Weights of a small transformer language model.
Architecture: RMSNorm before each block, rotary positions, no biases in attention or MLP, capped logits.
Training: a variant of Adam for these matrices, 8191 steps.
MLP neurons of a small language model. Each row is named by its layer, matrix (gate and up: input weights) and neuron, and shows model dimensions 80-207. Each number is 128 + 24 x the weight over its row's rms, rounded and kept within 0 to 255. A neuron's up and down rows have the sign that makes its largest values positive.
After each neuron's rows, "fires after" lists the tokens most often just before its 100 highest values on Wikipedia text that the model never trained on.

L5.gate243 [133 113 140 134 151 138 163 139 150 162 127 105 168  98 128 171 153  76 128 108 179  98 127 175 133  85 139 117 146 129  90 153 159  99 125 119 113 150 124 142 112 140 112 104  78 100 117 114 121 169  94  74 146 147 117 101 160 169 139 158 150 123 152 161 122 111 124 126 151 142 108 108 109 104 115 140 144 130 131 114 119  82 122 159 103  96  84 153 115 137 101  91  88  92 124 123 110 102  85 123 126 145 126 142 153  96 109 112 112 144 125  82 142 145 151 125 118 120 102  99  96  86 152 146 192 159 149 162]
L5.up243 [134 140 144 125 128 135 161 125 118 183 143  89 109 119 113 150  94 101 208 116 144 157 141 152 158 105 138 121 111 124 102 149 173  84 123 115 125 107 143 142 121 113 134  85 119 110 131 128 147 150  82  47 177 104 133 115 131 169 142 167 136 106 112 124 138  88 110 111 143  99  87 143 121 110  90 133 129 150 152 144 126 123 120 125 127 154 118 170 108 122 137 141 131  95 152 115 124 121 161 113 165 156 172 110 121 119 121 117 121 119 147 143 108 125 146 154 178 126 157 111 121 106 152 113 167 115 134 109]
fires after: " ", " |", " (", "A", "ly", ":"

L3.gate553 [135 177 100 104 179 161 117 103 129 118 118 145 106  80 123 157  92 100 130  92 168  89 107 149 156 132 102 130 147 133 123 119 113 169 100 114 138 102 138  91  88 124 148 102 180 145 147 126 135 140  96 151 161 119 149 100 160 144 150 130 105 178 153 115 134 111 134 139  85 115 100 112 131 154 135 143 109 166 119 119 126 159 168 132 111 115 113 142  98 152 100 143 105 147 144 144 119 152 141  92 130 130 166 139 123 145  95 135 116 136 169 120 158 150 104 143  82 155 147 137 143 137 125 114 127 134 120 133]
L3.up553 [120 140  83 104 106 167 123 141  99 154 118 130 133  90 118 126 108 128 118 117 139  98 143 128 116 124 129 129 157 145 115 150 124 181 112 159 123 121 134 124 104 118 162  92 158 150 142 120 140 171 110 105 136  93 131 164 146 148 123 171 142 136 147 113 136 142 147 139 147 105 169 125 132 141  83 136 107 107 120 133 142 116 137 110 134 105 140 175  99 174 154 121 114 144 123 151 130 152 100 131 159 116  97 148 134  90 118 126 183 112 149  85 117 125 132 173 112 138 156 131 142 135 145 129 147 160 130 127]
fires after: "R", "A", " App", " R", "C", "U"

L5.gate508 [ 85 140 140 129 159 142 163 141 114 127 156 102 122 102 111 117 171 118 120 137 176  91 116 139  99 119 126 166 159 116 120 135 101 118 135 122 131 117 136 129 120 173 132 107  78 145 134 111 163 110 122 105 109 126 111 121 127 176 119 140 130 147 104 176 145 139 113 133 109 208  97 124 132 144 136 135 139 148 124  96 102 145 145 113 164 147 120  54 164 133 172  97 157 110 137 135 136 119 100 108 110 115 113 181 107 137 130 107  87 128 166 115 166  80 131 123 150 126 135 134 162 108 113  72 133 145 118 141]
L5.up508 [120 147 140  99 142  99 108 128 125 160 114 112 127 145 123 109 132 151 151 150 157 156  92 111  97 136 172 135 132 125  62 134 125 124 131 166 179 144 100 123 136 159 150 145 105  99 110 115 145  77 121  95 153 135 134 141 104 134 130 131 113 168 143 108 164 118 115 106 140 120 160 124 117 128 117 106  99 153 165 149 139  85 111 122 127 105 109 136 151 128  92  75 138 129 100 150  81 112 144 132 148  94 144 121 145 116 127 193 119  91  98 149  94 132 170 131 188 159 140 109 100 133 142 108 122  74 161 129]
fires after: "==", "===", "|", "\n\n", "ion"

L3.gate734 [ 74 149 100 159 116 138 150 150 107 140 101  95 125 180 156 111 137 112 146 145 145 151 115 149 137 106 101 139 101 117 120 161 144 127 112 147 140 102 128 131 142 103 100 109 144 145 160 139 142 135 138 166 129 105 150 119 126 110 153 132 120 135 133 138 111 143 193 129 121 146 151 123 123 128  80 118 143 107 105 128  84 150 103 147 179  89 128 103 106 140 196 120  93 132 131 126 140 149  93 104 137 130 123 148 116 113 107 148 181 161 127 158 142 121 136 183 119  99 123 111  96 150 166 151  87 155 121 118]
L3.up734 [122 161  93 127 123 104 158 139 128 135 152 140 119 161 149 137 124 112  84 135 108 128 153 102 120 160 134 117 116 159 127 138  93 137 129 108 130  78 115 173 161  95 157 146 133 157 163 108 108 123 138 122 104 158 133 132 131 105 154 111 151 125 104 143 145 145 101 112 108 141 175 130 115 120 109 141 113  94  92  85  59 131 101 170 111 149 117  91 115 145 154 113 152 148 110 164 129 108  94 152 138 118 122 190 130 107 150 141 117 106 124 149 104 121  86 106  94 109 133 130 186 158 136 184  81 133  93 160]
fires after: " T", " M", "}", "M", " P", "P"

L5.gate612 [132 164 143 171 107 134 162 111 149 167 125 124 120  77 125 114 133 118 114 199 138 132  79 103 110 166 129 111 160 137 150 131 122 142 150 144 111 146 141 151 134 153 147 114 170 168 154  87 110 155 113 103 131 173 150 156 165 131 131 147 164 141 164 137 126 114 161 152 123 183 117 116 113 181 162 147 141 172 138 126 121 134 108 136  88 158 144 130 152 128 136 127 125 126 145 134 110 181 130 124 130 135 125 140 148 149 118 119 128 157 104  81 157 126 118 116 134 102 167  91 202 138 175 125 148 183 114 140]
L5.up612 [136 140 143 152  90  86 115  81 165 152 100 127 103  92  97 121 155 138 162 107 141 126 126 135 142 147 109 150 109 148 132 101 124 135 140 140 114 103 123 162 119 156 137 110 172 140  99  70 115 137  50 164 148 146 103 160 164 161 145 152 111 141 141 123 127 108 142 148 110 117 130 139 170 132 119 132 161 119 134 156 110 144 132 131 112  65 158 138 130 117 170 154  95 137  91 146 134 131 128 116 122 163 157 151  88 154 122 155 155 141 139  88 113 146 146 153 147 142 137 120 147 128 156  88 136 135 158 136]
fires after: " ", " ("

L5.gate593 [141 129 150 175 152 103 100 172 134 134 154 125  96 130 131 131 121  82 135 150 153 133 114 182 130 126 127 110  84 133 107 182 148  98 118 144 134 141 141 101  95 165 144 100 136 200 140 140 127 122 148 138 167 159 110 112 141 158 158 170 176 142 139 128 125 159 154 117 108  91 199 151 150 105  71 120 109 133 161 165 114 140 107 129 124 111 155 135 110 167 134 178  66  80 117 114 124 116 129 144  98 131 179 109 131 137 128 145 140 148 161 116 144 150 138 147 124  98 122 130 126 125 129 106 105  90  71 122]
L5.up593 [116 164 141 118 122 130 136 103 163 127 130 100  96 135  85 144  90 149 143 137 136 150 113 160 143  90 136 112 117 127 139 126 131 128 127 106 125 127 147 147  99 111 158 168 164 134 125 127 167 137 152 117 124  96 117 154  98 118 104 109 121 121  63 117  61 140 131  98 133 116 145 139 175 175 134 152  85  93 136 117 127 144 114 133 165 113 128 116 104 108 156 124 107 137 114 122 102 154 133 165 150 143 166 121 160 136 100 115 131 109  89 164 119 179 190 165 127 111  92 111 178  96 136  89 170 110 113  85]
fires after: " ", "In", " In", "a"

L3.gate164 [120 162 127 117 179 126 186 106 125 135 142 104 101 150 181 122 105 120 145  90 134 149 114 131 101  88 143 154 139 120 100 140 102 111 154 141 132 116 118 123 143  98 141 124 158 132  95 147 129  84 133 157  99 118 119 139  81 146 127 125 115 107 115 119 145  73 131 124 125  87 156  94 120 103 132 105 101  61 102 115  95  96 136 169 174 134 129 133 125 127 156 111 111 182 125 128 148 141 110 144 118 133 134 102 182 108 149 101  90 112  95 112 167 108 157 148 142 130 103 168 118 155 131 137 122 141 107 136]
L3.up164 [114 116 134 147 129 111 157  76 122 138 148 115 137 112 132 130 145 125 139 138 132 123 134 136 115 110 126 139 104 106 111  93  98 135 147  85 158 188 117 156 144  97 103 117 118 147 137 146 141  97 115 149 140 115 125 152 161 152 137 118 134 110  96 169 153 101 148 142 151 136 121 115 124 126 145 114 120 161 125 137 128 127 141 153 136 174 126 119 140 157 111  55 143 139  85 116  86 133 103 178 145 135 125 147 168 120 159 126 110  88 130  97 147  82 117 149 139 136  58 141 161 127 112 105  98 142 101 143]
fires after: " T", " M", "M", " S", " N"

L3.gate343 [127  98 122 111 126 125 139 126 135 135  97 170 170 174 162 123 132 160 112  97 142 125 134 116 106 153 125 120 106 138 126 142  91 141 182 135 121 129 146 121 119  85 141 167  96  78 141  96 141 136 144 113  83  59 130  94 120 115 116  84 109  90  91 126 139 109 133  97 142 149 129 140  76 135 156  69 128 131  97 126 159 138 123 133 128 155 129 117 133 131 116 100 106 126 157 119 144 153 148 114 128 106  90  89 160 133 140 150 139 154  85 147  96 118 140 109  98 128  86  72 112 113 148 129 109 158 104 151]
L3.up343 [111 128 130 147 108 116 144 145 144 125 145 162 139 133 160 129 121 130 102 167 126 151 137 153  69 150 135 119 118 147 150 159 142 132 133 137 147  88 136 160 124 118 150 124  93 119 125  74 164 144 125 123  20 119 109  94 116 128 113  93 141 136 132 123 108 137 100 109 133 127 119 107 114 136 151  90 154 120 119 117 123 104 150 147 105 166 140 114 117 145 135  87 105 150 118 111 119 136 110 108 123 123 110 111 164 152 172  96 212 126 110 123 103 147 135 102 107 124 103 106 187 105 118 117 156 147 129 109]
fires after: " k", " s", "j", " K", "h", "ik"

L3.gate293 [133 122 138  88 122 108 109 125 140 106 157 150  97 120 140 171 172 152 115 104 116 147 103 135 103 135 159 108  87 133 128 147 107 145 114 101 153  89 142 128 115 105 123 149 136 122 104 150 123 112 135 155 145  96 138 146 122 146 132 125 101 139 159 108 116 142  84 111 128 103 149 104 167 108 166 151 121 103 145 140 159  85 163  95 144  97 136 120 142 139 137 154  87 131 122 135 152 140 159 144 177 111 107 148 169 100 134 141 158  86  96 150 139 171 154 106 117 158  80 141  90 151 126 113 176 103 140 139]
L3.up293 [123 103 145 125 153 130 109  69 151 150 128 123 106  84 139 145 127 150 123 152 183 178 102 141 127  86 114 102 153 124 109 123 121 123 135  92 151 110 142 142 185 134 158 120 111  80 137 115 168 140  97 124 121 159 140 152 118 115 110 110 126 131 183  94 145  85 110  96 129  89 122 121 144 158 108 123 124 134 134 138  92 171 118 137 126  99  76  82 144 160 158  70 139 120 101 125 122 104 172 145 132 128 158 180 118 116 134 127 124 144 129 160 149 150 127 136 132 140 134 128 141 149 162 130 129 111 123 107]
fires after: "–", "199", "201", "202", "200"

L5.gate285 [123 121 129 143 161 139 150 137 135 123 126  95  97 134 138 183 168 118 121 149 123 128 121 110 114 113 149 135 111  71  75 144 114 130 112 159 149 125 140 175 126 123 128 120 103 124 113 116 156 112 170 146 101 137 140 127 135 125  98 102  81 137  98 163 140 158 144  99 143  73 146 125 136 125 136 118 177 130 164 135  91  98 131 124 117 140 135 133 148 115 136 167 124 168  97 103 139 148 131  96 168  93  84 168 146 120  96 125 107 116 115 141 123 117 134 153  82 143 122 140 121 123 108 137 161 155  80 136]
L5.up285 [ 96  86 107 147  99 134 136 164 156  99 145 112 127 146 146 163 183 132 122  75 126 109 145 120  75 132 120 135 156  89 118 123 139  87 133 117 153 128 105 147 140 116 118 153 139 153 142 119 138 111 156 152 119 144  93 129 145 118 101  99  83 150 110 125 138 140 114 129 130 120 131  89 132 139 153 118 131 126 139 129  96  69 116 101 159 180 166 147 157 104 133 163 149 149 130  59 121 118 126 143 170 120  90 182 160  77  84 112 129 142 123 128 126 110 142 137 106 114 131 176 145 159 111 104 181 114 135 145]
fires after: "-", "201", "199", "202", "200"

L3.gate410 [145 106 116 159 134 120 110 154 169 111 132 129  87 105 153 151 116 176 134 117 124 139  75 123 177  82 113 167  69 133 157 139 146 120 112 108 123 110 156 152 145 106 127 162 124 107 111 140 114 142 161 139 114 147 163 168 125 117 146 112 147 147 158 152 149 135 163 135 167 137 155 135 204 156 125 132 114  88  96  72 123 103 138 105 155 152 118 140 106 131 146 104  88 118 104 160 119 182 103 170 134 109 125 139 141 109 118 116 137  96 130 131 104 141 108 130 128 132 161 131 122 141 122  88 122 116 136  87]
L3.up410 [149 104 109 180 128  76 115 142 158  95 129 120  98  95 135 144 104 152 156 176 149 144 104 137 143 109 134 126 144 138 159 138 148 109 148 145 147 178 110 129 192 126 139 149 116  92 114 111 127 126 103 140 110 152 144 167 137 127 152 133 110 112 187 108 135 146 165 146 187 133 100 127 148 124 133 138 121 143 118 115  81 105 129 129 130 150 113 110 123 176 132 124 110 102  83 148 123 131  98 128 158  91 110 122 111  86 113 103 164 118 100 188 131 126 114 126 145 160 185 118 123 165 121  93 120  92 141 113]
fires after: " R", " B", " D", " L", " C", "e"

L3.gate237 [159  99 146 126 117 138 103  91 123 141  89 136 129 143 116 133  90 143 109  84 133 130 148 132 140 176 106 129 162 113 129 141 121 127 195 107  87 176 118 149 108 150 158 126 123 132 150 103 106 117 121 145 133 120 152 137 119 145 144 101 124 140  57 119 118 102 147  83  88 152 145 162 107 130 138 125 119 130 138 133 149 128 106 129 124 126 106  91  82 117 114 126 120 162 132 157 141 164 111 131 123 152 152 113 177 185 179 143  95 149 162 131 140 130 142 102 102 124 121 105 117 125 176 149  96 142 119 124]
L3.up237 [117 156 141 142  93 129 130 112 143 136 107 131 114 134 129 172  98 128 124 136 130 103 148 158 133 147  94  96 175 128  93 130 150 152 150 126  97 120  91 121 149 149 145 136 109 161 151 116 111  97 100 128 116 165 134 168 127 162 173 113 126 104 123 126 132 136 174  93 125 140 111 111 127 112 132 148 124 106 111 135 132  93 119 198 152 108 119  70  93 112 152 128  69 144 141 155 154 169  99 126 139 124 156  60 179 141 147 177 137 125 109 156 129 151 177  88  90 103 163  95 157 132 162 147 111  86 136 123]
fires after: "1", " w", " b", " l", " m", "2"

L3.gate335 [131 160 141 112 155  98 159 131  94  88 103  81  90 110 143 136 117 114 146 181 132 129 140  92 101 107 102 147 117 193 125 178 147 130 118 155 139 113 151 136 132 145 124  97 132 138 148 116 122 125 113 165 123 165 160 148 107 172 142 129 120 140 123 136 116 136 172 128 122 126 142  99 147  89 133 156 140 104 104  84  89 158 156 103 151  91 125 135  97 113 199 166  85 129 110 149 114 134 119 130 170 115  99 153 169 114 175 163 126 120 123 102 188 131 149 146 100 114 149 111 138 130 126 114 125 127 102 137]
L3.up335 [137  98 164 114 117 142 124 158 160 114 138 129 130 123 122 117 190 119 116 113 125 120 133 159 141 161 138 118 145 131 125  97 116 123 110 141 112 112  82 120 143 128 159 146 154 112 112 126 106 136 158 141 153 102 116 121 148 138 123  96 162 156 104 127 100 175 137 110 145 118 170 138 155 126  77 149 126 109 100 150 126  82 117 129  99 142 116 136 132 165 123  89 140 125 104 151 113 103 130 159 140 153 173  90 113 115 110 174 167 156 150 127 144 109 132 103 116 156 132 118  84 121  91 109 147 139 120 116]
fires after: " P", " F", " M", " T", " C", " B"

L3.gate123 [116 111 157 168 140  94 148 128 116 112 118  82 107 144 120 151  95 104 113 112 139 134 120 144 133 113 102 146 114 123 173 113  87 126  97 143 122 184 132 129 141 146 158  90 137 169 167  85  93 129 137 126 145 110 138  76 165 122 130 152 121 111 143 155 122 155 154 113 135 149 137 133 121  80 144  86 162 119 124 105  84 148 118 133 137 116 126  88  99 122  94 104 144 140 113 103 149  96 102 166 125 124 128 125 133 110 177 120 143 118 132 143 151 113 113 150 157  71  87 118 140 104 153 104 146 155 149 123]
L3.up123 [186 106  96 121 117 148 124 112 186 152 135 132 110 141 156 140 135 130 146 118 113 148 121 127 132 146 108 168 126 100 148  85 109 125 111 148 119 102 168 132 116 105 133 121 182 124 140 110 127 129 149 153 158 150 112 147 113 127 103 118 105 159 147  74 114 127 143 148 123 115 138 173 141 132  94 117 148  91 142 104 137 113 106 164 136 147 113 133 139 161 160 107  87 121 106 130 140 203 112 164 128 134 144 145 125 152  91  90 120 102 173  83 167 148 145 122 116 148  90 161  75 115 144 150 160 140  87 159]
fires after: " T", " M", " S", " V", " P", " O"

L5.gate214 [127 172 159 123 133 117 114  96 115 133 121 126  90 128 151 113 151 126  99 130 144 121  87 169 130 128 171 159 124  89  80 182 148 163 106 113 169 147 111 111  88 180 143 112  87 152 167 120 118 108  89  80 114 135 143 147 108 144 137 138 161 157 117 143 132 144 125 129  94 119 120 111 131 140 106 145 139 158 165 141 178 103 148 116 142 121 150  79 157 115 117 124 140 139 185 140 131  86 142 136 152 107 158  91 114 103 155 157 134  87 106 124 121 124 123  99 136 120 116 168 152 174 122 148 114 118 114 168]
L5.up214 [ 90 156 143  64  92 143 146 115  88 123 145 117  85 123 164 121 134 112 115 139 126 154 127  99 133 153 114 155  56 152 131 114 118  94  96 141 118 151 107 121 144 156 112 159 113 127 124 114 170  98 131 119  86 105 132 102  69 177 111 132 115  94 140 115 127 130 155  96 123 114  97 117 128 158 108 100 114 104 125 121 152 120 142 117 121 121 152 135 135 114 104 148 122 121  92 132 125 101 141 163 111 114 114 113 111 176 154 132 125 121 127 178 105 108 137 149 149 127 125 158 138 168 104 118  99 149 146 129]
fires after: "201", "199", "198", "200", "202"

L3.gate355 [150 122 152 127 116 101 151  94 110 117 107 109 108 133 126 129 148 137 125 166 110 124 126 132 147 138 147 164  91 130 142 129 121  78  90 107 117 130 183  95 147 109 106 135 114 144 132  53 124 129 130 161  86 160 139 149 104 109 160 152 108 122 102 160 126 173 179 127 143  80 154 123 113 122 162  72 168 105 156 102 143 150 130 152 139 110 130  96  76 158 154 165 123 159 113 143 106 128 114 155 126 128 148 148 108 125 137 164 169 153  96 154 107 126 101 127 107 116 103 107 109 125 104 100 119 153 123 108]
L3.up355 [153  89 147 147 115 106 167 137 123 122 117 103  81 168 115 112 146 110 104 168 102 131 148 133 164 155 137 152 109 134 126 160 125 111 103 128 108 117 192 111 130 113 116  93 118 152 106  97 124 133 152 144  66 157 132 113 130 129 132 112 126  98 124 176  97 155 117 130  89  78 113 140 112 115 121  91 155 101 146 105 110 162 100 160 135 126 118 107  78 117 134 155 117 139 103 135 141 130 123 155 147 133 143 168  99 135 123 178 175 179 107 122 116 131  99 132  54 111 126 116 154  91 108 110 121 115 115 117]
fires after: " B", " S", " P", " K", "ak", "a"

L3.gate536 [163 165 124 154 156 180 165  95  82 140 150  85 114 126  90 162 100 125 117 103 135 180 108 141 106 117 135  99 162 117 155 124 159 113 112 139 185 169  86 128 129 143 210 116 152 107 149 123 125 150 147 126 103 184 135 131 121 125 142 136 109 151 159 140 147 148 126 153 128 138 114 149 111 154 120 123 129 128 117  80 146 165 122 120 103 136 126 127  98 128 111 116 137 145 100 151 109 137  97 116 171 106 124 110 138 106 122 110 139 142 133 147 175 140 138 117 102 133 138 140 171 110 147 176 141 174  99 108]
L3.up536 [114  99 135 163 119 157 162  77 139 121 159 110 122 121 146 128 157 150 137 129 131 145 142 103 153  84 174 118  78 153 145 105 159 166  96 143 168 156 137 154 137 134 138 155 145 110 140 117 124 177 121 102 138 158 122 154 123 102 153 112 149 144 117 165 122 116 140 136 155 108 125 162 149 162 116 128 141 118 130 108 121  88 123 137 114  88 121 161 129 160 128 129 123 103 115 138 115 143 155 134 109  78  95 108 121 127 152 129 104 156  75 140 108 105 144 122 145 168 136 126  90 148 150 101 155 141 117 126]
fires after: " B", " S", "R", " L", " R"

L3.gate541 [123 159 125 117 126 138 153 138  92 117  93 125  87 154 134 122 101 131 108 130 138 155 123  96 115 145 131 134 173 195 110 138 135 166 138 136 159 129 143 118 137 123 106 127 126 154 170  83 144 151 138 149 125 115 157 161 115 125  94 142 125 136 117  96 121 160 174  80 114 167 119  89  95 140 173 135 136  81 125 111 117 109 129 167 100 133 155 124 151  92 147 131 116 112 139  98 174  78 100 117 153 108 130 116  95 155 123 192 175 144 125  98 140  97 153 123 171 125 142 113 162 153 125 139 153 131 150 135]
L3.up541 [ 85 122 122  77 137 141 134  96 161 153 132 156 144 136 141 111 182 179 124 141 132 167 151 152 155 152 123  77 122 108 167 136 153 164 185 143 136  78 146 164 111  96  91 131 112 139 113 129 132 133 146 131 148  92 160 148  80 113 150 137 176 142 146 130 104 115 130 135 126  99 168 180 172 167  91 122  99 135 134 124 181 119 149 112 133 149 182 138 116 143 119 180 149 122 108 116 114 127 150 122 155 158 162 150 161 106 149 157 129 102 121 138 122 179 153 156 114 121 143 138  96 168 161 116 136 130 178 122]
fires after: "-", "ade", "==", "us", "ies", "\n\n"

L5.gate7 [102  94 129 143 127 191 176  96 116 146 114  99 137  97 139 117 150 116 129 140 150 103 130 123 132 154 144 112 161 131 151 125 114 187 157 120 123 155 126 139 163 100 200 135 158 169 156 108 140 130 112 157  95 178 126 154 144 144 180 172 141 122 144 176 111 154 183 132 132 153  94 105 102 124 136 135 134 142 157 143 168 136 109 147 140 112 102 134 167 100 132 137  98 105 133 139 123 157  98 105 111 123 136 175 160 103 111 159 125 135 127 125 103  90  87 112 114 120 144 136 107 138 140 128 119 128 108 125]
L5.up7 [116 104 138 146 145 145 115 121 156 123 125 141 145 138 172 121  97 136 142 149 121 108 124  84  50 131 134 133 152 127 152 127 130 141  98 160 142  96 152 133 131 122  90 144 113 110 133 113 181 146 174 127 138 115 103 115 130 110 115 106 119 139 132 103  75 150  59 114 156 133 132  96  93 139 158 111 157 135 118 138 172 127 161 117 121  87 133 134 125 103  85 133 153 132 103 154 137  99 138 126 169 130  79 160  89 114 159 131 111 137 109  88 115 131 121 181 151 127 133 107 136 120 116 129 128 149 162 141]
fires after: "-", "ade", "\n", ":", " (", " •"

L3.gate386 [117 153 103 115 122 136 154 156  85 116 111 113 121 136 133  90 123 119 146 123 113 103 134  91 127  96 131 137 116 108  87 130 100 122 103 134 186 116 123  99 121 134 110  89 105 151 159 111 157 129 117  97 121 124 191 118 150 132 108 153 104 143 125 114  62 138 127  81 130 112  98 126 150 135 154 125 115  84 123 170 125 168 153 124 193 105 204 160  74 139 158 139 138 114 127 126 133 131 114 120  96 144  91 136 151 128 118 154 143 138 141 107 112 121 140 126 134  78 119  93 135 175 130 149 112 121 130 103]
L3.up386 [145 161 113  92 103 143  91  99  90 135 118 119 128 149 131 121 112 134 116 102 135 152 141  93 137 136 112 113 110 138 122 140 150  77 126 162 166  95  84 146  87 132 140 131  88 177 180 144 130 136 137  82  95 132 146 106 128 116  87 159 118 123 103 132 105  79 117 114 123 127  94 146 161 116 106  71 104 104 135 110 144 161 150 130 165 151 117 140 107 110 132 120 139 140  70 142 105 117 111  97 117 151 105 147 181 110 127 116 129 107 145 133 127 107 133 138 150  76 138 148 154 133  72 174  97 107 112  73]
fires after: " ", " A", "In", ".", " F", " E"

L5.gate58 [132  96 138 137  97 142 162 171 183 146 160 131 110  87 114 135 149 119 127 149 176  88 116 163 129 121 122 140 153 107 121 175 138 151 116 155 104 140 133 134 121 129 118 117 155 147 129 125 139 120 121 115 131 130 186 107 187 167  84 135  99 128 115 156 132 136 132 130 139 110 111  94 115 135 137 123 174 112 162 161  91 135  85 165  55 119 135 123 147 145 102 118 117 112 152 125 112 132  82 136 129 159 160 116 132 129 135 126  89 191 105 140 105 151 132 174 160 154 123 108 123 125 140 156 139 138  93 150]
L5.up58 [118 116 118 127 107 130 134 106 161 139 154 149 146 140  80 110 113 107 100 135 132 127 138 150 134 118 139 169 131 125 158 147 119 100 116 175 102 160 127 122 136 148 145 172 110 127 113 168 146 104 103 103 134 160 190 105 141 148 123 146 153  90  96 138 133 105 148 107 125 115 114 140 134 133 124 108 151 141 162 116 138 137 107 138  97 148 150  98  97 184 144 126  75 112 156 128 144 180 117 138 133 152 139  98 146  97 139 132  86 126  96 144  80 107 130 153 105 164 155 144 113  89 134  88 145 120  82 134]
fires after: " |", " ", "1", " C"

L3.gate728 [ 85 102 117 148 144 140 119  99 148 139 138 155  89 120 124 104 147 140 184 168 129  87 128 145 165 165 168 127  96 156 121 151 142  74  84 132 130 179  96 101 119  96 100 117 128 133 126 131 103 167 149 123 147 120 119  99 128 134 152 162 123 117 110 101 189 116 106 104 113 158 126 121 124 111 151 127 152 117 135 115 126 144  98 107 156 174 154  92 146 153 123 138 142 170 183 111 129 105 123 164 176  98  94 150 138 119 189 101 174 115 127 148 165 124 135 104 159 113 159 113 162  91 110 128  97 138 119 157]
L3.up728 [132 127 141 163 161 130 124 150 134 149  92 134 125 115 153 174 106  89 126  77 116 151 135 151 123 112  94 126 155 139 118 162 142  87 158 126 145 102 152 151 132 136 151 130 128 180 139 127 129 133 118 100 112 152 150 117 136 190  97 116 139  99 119 113 158  94 132 135 110 127 185 122 154  99 128 142 116 103 133 179  85  96 100 139 118  95 118 137 126 141 100 108 113 136  85 138 104 148  74  96 114 115 131 120 172 139 123 132 105 164 124 127 137 166 146 130 128 105 152 127 136  98 142 125 136 123 114 128]
fires after: "1", "4", "0", "6", "2", "3"

L3.gate53 [109 169 150 149 126 112 148 101 176 163 119  86 120  96 118 111 155 139 164 162 106 127 117 109 113 137 123 141 150 125  89 127 105 139 117 120 195 116  75 109 128 122 136 119 151 102 138 130  99 169  99 112 128 138 147 105 138 128 120 146 129 143 140 140 144 146 130 159 138 115 115 102 113 139 230 124 142 149 129 148 108 121 118 129  82 112 123 132 180 161 143 118 158 166 156 131  98 179 128 108 128 141 135 129 137 127 115 145  86 124 155 107 157 133 134 115 128 140 127  90 114 140 193 134 136 142 133 129]
L3.up53 [129 166 120 173 115 136 144 134 163 113 140 121 155 100 146  84 169 181 118 133 160  88 121 102 140 155 120 110 179 168 139 136 135 121 118 109 121  90  86 155 133 124 151  89 135  78 134 144  96 129 130  82 137 123 102 114 141  71 151 172 154  89  91 160 127 133 109 136 127 139  94 146 137 140 158 127 110 114 124 122 123 138 162 143  95 150 123 137 126 147 152  92 148 160 158 107 104 144 140 144 136 151 126 177 108 107 107 107  94  94 112 127 132 122 105 138 132 128 116  91 126 135 151 152 169 133 124 148]
fires after: ".", ",", ":", "-", "–", " "

L5.gate433 [112 134 125  86 164 113 129 105 143 142 148 114  98 112 170 102 171 162 111 136 120  79 107 133  72 139 147 131 129  98  97 110 154 140 159 125 144 117 109 160 127 152 128 170 160 156 103 132 190 113 131 130 149  65 149 137 109 125 118 156  77 148 105 147 138 144 127 124 125 153 102 120 142 181 164 116 142 139 159 167 132 111 177 120 140 111 165 131 134 171  90 148 141 126 162  93 143 128 138  96 129 107 123 138 157 113 140 121 120 120 106 124 113 142 119 142 129 107 105 107 116 161 137 119 146 116 147 125]
L5.up433 [109 124 139 121 123  97 113 117 178 174 142 154  84 139 129 127 127 128 107 137 101 135 163 105 127  76 139 112 110 156 122 139  96 131 109 126 138 123 113 125 157 126 119 168 122 172 179 165 167  98 117 130 134 134 120 148 153 123 162 135 107 160 120 157 106 158 121  68 164 137 164 119 152 150 141  96 150 120 141 148 136 149 127 128 111 112 165  90 182 174 135  91 143 140 138 141 126 133 122 180 139 108 104 122 118 147 170 165 188 138 136 116 110 153 125 162 109 138 128 149 150 122 149 129 117 105 151 121]
fires after: "201", "202", "199", "200", "196", "195"

L5.gate27 [133  93 138 128 132 154 102 154 130 175 113 118 102  95 126 116 129 100 151 127 120 129 130 157 140 114 136 135  94 138 131 159 148 135 123 171 148 134  73 129 133 120 160 139 108 102 107 134 128 171 126 159 139  91 178 127 110 148 112 132  97  99 108 138 119  84 156 102 114 125 134 112 132 169 127  95 104  93 148 154 121 131 107 137 107 115  95 155 131  90 117 109 124 118 132 141 149  95 140 111 136 122 115  34 137 138  74 137 128 132 111 150 121 134 137 108 112 115 125  82  95 100 162  98 135 155 128 185]
L5.up27 [147 114 144 156 134 138  98 120 123 157  93 147 149 109 142 174 146 145 142 116 142 179 138 131 170 132 128 139 158 148 159 165 178 117 122 169  87 109 133 119 128 134  98 181 131 150 131 156 105 106  98 168 102 139 112 120 131 122 105 140  90 134 165 130 106 113 163 114 103  93 129 125 126 117 125 128 133 136 105 158 120 144 123 146 120 105 115 163 136 117 139 151 165 142 157 120 116 129 119 133 147 126 121  99 136 157 170 100 128 140 128 129 121 150 107 149 120 132  89 147  82 118  79 138 107 110 121 144]
fires after: " ", " (", "-", " N", "4"